python train.py --num_hidden_layers=9 --num_key_value_heads=1 --head_dim=64 --beta2=0.95 --max_grad_norm=0.5 --doc_mask=true
MLP neurons of a small language model. Each row is named by its layer, matrix (gate and up: input weights) and neuron, and shows model dimensions 16-111. Each number is 500 + 40 x the weight over its row's rms, rounded and kept within 0 to 999. Numbers have three digits each. A neuron's up and down rows have the sign that makes its largest values positive.
After each neuron's rows, "fires on" lists the tokens most often at its 100 highest values on Wikipedia text that the model never trained on.

L4.gate378:500475518569471474437546449514461463526511504559508440424495451521457512487591454443473531495524459465486523458522498496546458497483476452489537423477498494526436489484510475522568491496580551521501538535609446496540479504546542452460428520541523478439508465513442519540594499553520502550
L4.up378:451447484536444507480542532500537534552575520541436450443502529555528524392534505506487492415446514577485455493471584494425454456558490455505436489513519544544480433592483494505584510438496463516524529484537439499512498457506511510561530535450497471467529474508460533444489469504563485479
fires on: " se", "ld", "se", "k"

L4.gate251:584516493460533502508423486551480501452480520519415501490473456529504559476565533508520422553538461433527502457483519529458522511595464503578533524484462468472484475549503500516482469505494453488531492576526499483559500531495475415510447485383488459459481501442445557506443495484594543505
L4.up251:544466457460498504561515518497487509555457553487449471508501439461539505514477459522511482477469456490453411485495537612399516507444554486472517498494476474478530470528503569463497460496497487487528518478538413465492484499533431456465528461547408486449475476556482456571493521502544534563
fires on: "y", "i", "ay", "im", "ia", "um"

L4.gate1:476541493514460503511524488535517413558501488471546524552494450453517542433581495513534429431529439524580470540484506536514423453459512575484491461494485484549518433557550438532489499483525548536522507520518463557411530506545532502535430506484504481536490464508524531449487556485514584511
L4.up1:567579503524507512437542449480532477530541484484533502446462471511484500556529522560486527448474480518436475515495496488507433495472514545600460525518500495485554486482498558457538459501457499497530549482462577492509510592593523573494482491543458501515538492424427484514497543493492457467
fires on: "c", "i", "it", "j", "ord", "ad"

L4.gate299:443554541612410513547551496461408474521479496452475491527492495534499480543458515483478495480466570472462413505486515535528465508442467456433519520447510486551465499496547484503535451467470585502548500561581524506430504475530526461481522567502481441491440573552467502545492564519509551436
L4.up299:525517565519441477483486430432481484466481503463516449490516477508470460535494457431519486496534490476450524519492488513505550509533538542577548484514474561506536460542541484534447513477461493449455572455441611569458482487461535553536455546480483499484526532477551481528503514578482480551
fires on: " ", "art", "k", "at", "t"

L4.gate111:503547502549470494495445532473518478543471482468474552436504526492501526534460580483495486526494480518585496581504438473557473510489503492504588506424454445525542496479459456520449476569468594525473468525443511541554544469502509436462467521512522539428522457512526505501527566511400467516
L4.up111:494473557508537451558553516515491528479499439423540590519483497528505572530514465502501504470566419486469521438530457466567458526469524492508469478503505483521473438544488512465514540506508440483497525509466495510517531530431498496409454565593508575502559486451459437510541541576532462406
fires on: "ur", " ch", "f", "ie", "ow"

L5.gate508:511524483583488483434555446517495570457467466483436485473468483465502503562510460486473522543553532581487524531500509460578438472560565495557465530510460480519476485412487474458492532525395423548473479540520484464542467577483504516436466468546520478502482523436500521459516458550478508450
L5.up508:588558527575394490522537474487475491445542482435397534480449473470491521534510568567489500498549558531550477496437471429563497478540519411491515501526484480475472468471435465480552513534502476506469470573498547505565514461519458505461498482475461463563489484455493529482475503481477506477
fires on: "A", "B", "x", "F", "S", "N"

L4.gate117:442525542549512523491491482415535428515514486499489478529498444469446461508465516548487552417466508527593454502484493472471502470510452508504543506493446491535556462435537487458459498549501555517537516434523492587477513485499480510520517542500467474533509528477507499527449490445517577543
L4.up117:523549467554433512439434492446390572485493513499527460524506456487477453520435446419452516556537545550470537513470460487430483452533471586451474552520436407457524501555556498486469540475519506536470467465549627509440491555533527543487507493468441508488522506512492496467514546533521399514
fires on: "i", "it", "t", "c", "r", "g"

L4.gate502:465494506565498592396551548491533476419519510488472528510486502541494521483519539457476459491551518426511514513492452451547556483449466513552537516507439561487476538488524501531486445455475565471540470479522418514576450489529503506509500500446470447472520449470479556475478478525517508483
L4.up502:477433485500528468521480483470409499481506583466526581443481557486476503479461512531473481547544442466514484513523451491520439570454605474534604522476507429525458520501528454592552457504434490566462473432536549428484465510466463524444559491513519481485387567503510511530642509496523456499
fires on: " W", " R", " Y", "e", "W", " H"

L5.gate173:478487477499468512392488537485543534511576482430492556504497525592461509444492401499468520455480492401472462503503530485530474475441440494552536472551523497506518524549494409443488534480451482507565478511453427501565548530468597544525521518506481530517439475501485497500524494496494526429
L5.up173:472566550555566499518466484469528509426516523477501526468514506469513532480462513490488555483477475571568508443420515562503505472520499507478419525514481534470481487459529531486545545506468536470467531471513525498484493524545454560454592485524437528438585525401494477512536473459518572502
fires on: "er", "ore"

L4.gate68:410504523550514459481442529475530473475495559484483592435519548557537489544530501502469481463537511445530462517600517458520534551450504509504518536417502486539482509460447525481501565386576431461453454497542518514509434503497523428444523508485511490521469422531492645500535526525547525515
L4.up68:482403466478519550491475504418549512446493598404489552414484516483506502589487475459458481538521570514463420532518516474516527489465495554554532506435539530512499528488549490534471515462511485522478459470557522523468439485511477466441493416499464510515442519453507579492551494559560542483
fires on: " R", " r"

L4.gate123:417550481507515535523413448514531490491501532500578497455467543511504569566505534484551417455512495449517560493514542462493496555508497504470549499516465560553509491416526501506458485494518541520509453493491515456515464433484544533387477523446487530498498464450504538572461537445494559518
L4.up123:517491532574466548509482499494490601482517556509547451468475503472585550548495462445468519445493536470544508502509441509466490465534544539457541424444453555508488546517512512424500455527569518471514528471516568469512461471459469461506551495532501571504533525426472541537552540454511414484
fires on: " B", " L", " R", "v", " b", " V"

L5.gate347:544475471492468516427424487437485561524493485453451553583466496497503479454501437521484459490485544501543480469412556490490558484494512556490519409403494472479438536472431443429539473521517479586506508517489539515529535532468544481450546502472524536519532440539514509535500515576436563506
L5.up347:491507457516518374419479462495451414507519482507496535509451517499430512512435523467493485515482488568514441559414517500476470504513504563523491551471447496566502497419605539550526579517499476516493481464519484533452544504513533572475493533401460510465467536472496522459524551443498424513
fires on: "r", "en", "er", "p", "a"

L4.gate168:437523465448510491449445596479470494489494583493499517520484494499482464549506507433471559480574442413519485473486524519489513499578541525467508576460556489541492501489459584464489493392581452437491512454492526528527497451490530525489461562500514599414450518506519529548530452485509506569
L4.up168:505467448451540476431487527512520520463481585462516505537494460458511470476594530463536473491479472514456581550554516541527482513541447463444499500537489534535515528492401518491467535390536416463440542482495461499551442469536497444498533452499501505464509533482519572522434450462444478482
fires on: "m", "or", "am", "ap", "ter", "b"

L4.gate431:495450405437461475498512492520480456519509518496563494489484425458457523510477493543472505508458560437448534470521468445495548489513495513494479475532517502411527582462483474559474492533504483562460478434476467534513426554526539506469447524561580519493495529464514491468508512488429545514
L4.up431:503513483503529556440553480436518499505563503481545557469457480516495490471460586574477492588477554553471500533471551492516499465460525468477485487522471433469486518524525533492507497541474528578550479497532453475502502526472517617459530445473529497474463631405553482447477576517484423475
fires on: ":", "ist"

L4.gate335:496437459543490546446610562467511514480456508478425491434517483536516537482511531426527501560506515540498475506519529528542463518513537444532517431461522366530451484471468435557415477502501513459515529509486480488524575546529490516509354501549537532447470466590507486462548503538535531485
L4.up335:560504504473535555443571503501495471484542476451461415486497517506546536479541480454461552526473496513452497446485544533525452519484523513526507517448451509490508500544510477529506525575482489461598550517489510584475455482481487501477445486481502517540497508547489504534480486606525503468
fires on: "ine", " se", "se", "T"

L5.gate241:546464509540509524537527463450545512514528484511449568497431507445457456469494518542566525568531583511549533529521466493572584536509481525505470504477477478556517460514521494472470415519556543503469442531478523513488494516550554525560460488451468458495550520493558444497491480513439601558
L5.up241:515546574543485467536490529420497477506503468509436467480472589479472422478506522516477538573495546516550504543446530494553561452519504468519499506450425477542551503479518494440523485514558455459421485480441567523454464598542522532529470482415446476449547453506540439472466516508478501542
fires on: "n", "en", "k", "ain", "on", "ic"

L5.gate328:511546477600435523461498516463476531543434433494506456493531499503463547451488475500460477537541458445483528499485514520485494471561483537442532484433496447501456557489453495509469496452506523538525523520540528503502471497501533519482472515498562520477505498542457492564547494538500504529
L5.up328:533519444504503592540527476496543509422519518465478534507505484471515500498525513535470474558545497489463457543559516549458502503577478479527503439505527428505539478625492427456493510453476488487530505510431549493507531580517428483515458507564467524505555523483500534460532572530562432427
fires on: "ter", "ent", "f", "ow", "ir"

L4.gate205:537457512553476509538495439447568509521541517491437550475516550510417482517528528473485500483529540476565434552526481504532497511534502482569492487388457550496555494505547460487502500430527542496491486464487463534466532475519540438502438557501473462448453447476476506473458537434471561460
L4.up205:532524463529514472542429391408492570489497430478484518532491512429485397583496496490500487521485510598468486534528562526454453480628489557456490536470525473476473514589492496502474527468537462513495497458469492501440526504534512492491463449483517471518475558502552448434448519604507510453
fires on: "k", "n", "–", "e", "-", "art"

L5.gate207:506487507442504481551506496520552524438491517462534564497469567470476486556531507481506494460511479495546468479490561499548519532568511529534553503474539442497491532474480472466454490428594404450444513540465486456518494542541528523563531511504487434448571464488501529506550551438486586537
L5.up207:471522530474559477530564492503524515578510454510593427478530538460509467590561469518531476472442475471513430474448573508576489488532478516484483521510540482517470563473519504472494474434546444398535514478437466516489473516543520469531461480555520481447597511494478494468487581462493551536
fires on: "m", "l", "b", "em", "av"

L5.gate177:510551466451469398509611520497540452499515492528446505469462529438503519472517440500512506439492503486471556505524602472504506514536501552480540509415448531490520494532412521442491492460501460510538469479553464446492534508489496493438454584480535491532534459547519514564491495530410529520
L5.up177:475535554530443517553475478449475505496540414450506446542562473486491521450451521496502543545454541532553475510517482537503505502447553545581538489434537489504506477533550461538490503438496464511495546490546516544499457486447472495580484481506456433498564563562533445474536486513517525502
fires on: "w", "t", " |", "o", "ic", "m"

L4.gate266:490485493525496500512494482495467567516538443489455488509496531511505476487548478422427487542581464494536549487442429494535390517501500558486536486518528486457531438483516502589496485534523571439501461466473584459499473540528444484413477495539425473540480525529527559552542512489471542431
L4.up266:555441533461418445494551468494455542547540486518566479488491528552481423456558508538503538427575568529487517424512536466535512451522458435511497428467569505483455427496582527526538512507487489506482508530537462584574525462516560552471488528471500499496465481466511483414447507489552571525
fires on: "\"", "S", "as", "x"

L4.gate369:411493506537524513546541509514477545448514538472505520460469592488490528446475542485483546460519516478552513449523511438455511535499506476530537510438513491476511586543460430464543465438552557539457465495501449451550451476469465524452540492409452545451516534442464554474564517470477492541
L4.up369:541439500501510520484525505527419446453531507483525460532452450516548541552477525503475513532449537480547556545485575523493491474463498505547534527460457482513495547418568503503450520519517505474457488533493517473494478535530466558468499546598453493480410557380471472527508509437440446535
fires on: " L", " B", " F", " R", " O", " T"

L5.gate50:537500482396474436440533529559512482519516504521562495568499413493501512512515514391439442460472487484516532476501539403541500473482456471459476523527555538497519477475465490526504524506550454514486549520516493497452495443572504440504473421541548402504542516506493558560513478499476543511
L5.up50:535501531449506526444443505459544515491488480486499520488465425514512483470514447514511475514528485461460514529427504450435550525465501487560432538481491531524509414517511578494531474513544478472524502446487534536510529473539486566502502462437463514505452502479433532483542528516484553505
fires on: ":", "il", "ic", "ent", "."

L5.gate119:507511563494507515547458432454552468503565553547486535495502482473496509440511522568511556515444478492540397429526533487522490493558518510555547473515554444545490520538527500472475490470554417520476490542439516486539544573531482483502459435492524465457531556460568486465557557399474464546
L5.up119:500516497522493525441519495464479469524513525519479465493508524577529481466453539431491490519483572562599527513509455418565528562532530518473492508521479475491493469492473502553469541480499509592496445404523549533454555496496490554491517452398425553521577512485506507437450599502532416485
fires on: "it", "t"

L5.gate351:518541479471421440496551486468493434502571443515453472576453486471436473493498520503528547402544479523537506493519446516563472493458552594511536504513534556550498401474502518550443535442447473479545463528548525532471523468527568515523474511525542458482537491532554549508456509428449612498
L5.up351:525521478516477482571498441484499467434497437515452462600501471493504529564452482505537570396497484547566568524443459589543490448468535569566498520461510549424460469539467506504516547516426485559512502532481519490476482491521491447503468447421524489464523591529528491468452536511432536529
fires on: "k", "n", "ed", "ep", "ov", "ak"

L5.gate466:420466443548501516535540455537503534461408483557535519433397517507476593487470473529527472508523527419428528510425498520474547508450461479515431400512484439461471519500421514540539472499468485548503455495528494545561535524458520502442473489521585556465446494494465514518548507526528584481
L5.up466:495494463493413485493574426527547490452452448515468496508474532473435526486507498473547516528527590530467534506571554436542511536500471533450509519544447462561487533523410572470484515498481522549483494570570513488530587428534509518434514492510506497502468532492489466494501463512424461481
fires on: "he", " A", "f", ":", "ro", "d"

L5.gate245:545452473498508545524488439488502511535475534511538548527497539441479519487580509504566549487477508519465464455491501465485516528517498481463512420527576499510439531518457445500502508495489565531457457576549489519551493484546554518509507485506548474480436531472437512459551514502480514474
L5.up245:554491454483538542497515452568553478474551497548489490487483531395499475511511475553494481512429447538462470415577504500500568515475454508401501513536540537415442548469516493457549510508496559495500500533480526531564514469487500483480572479546508511534555539481484480453505545480505409438
fires on: "ist", "v", "en", " p", "f", "est"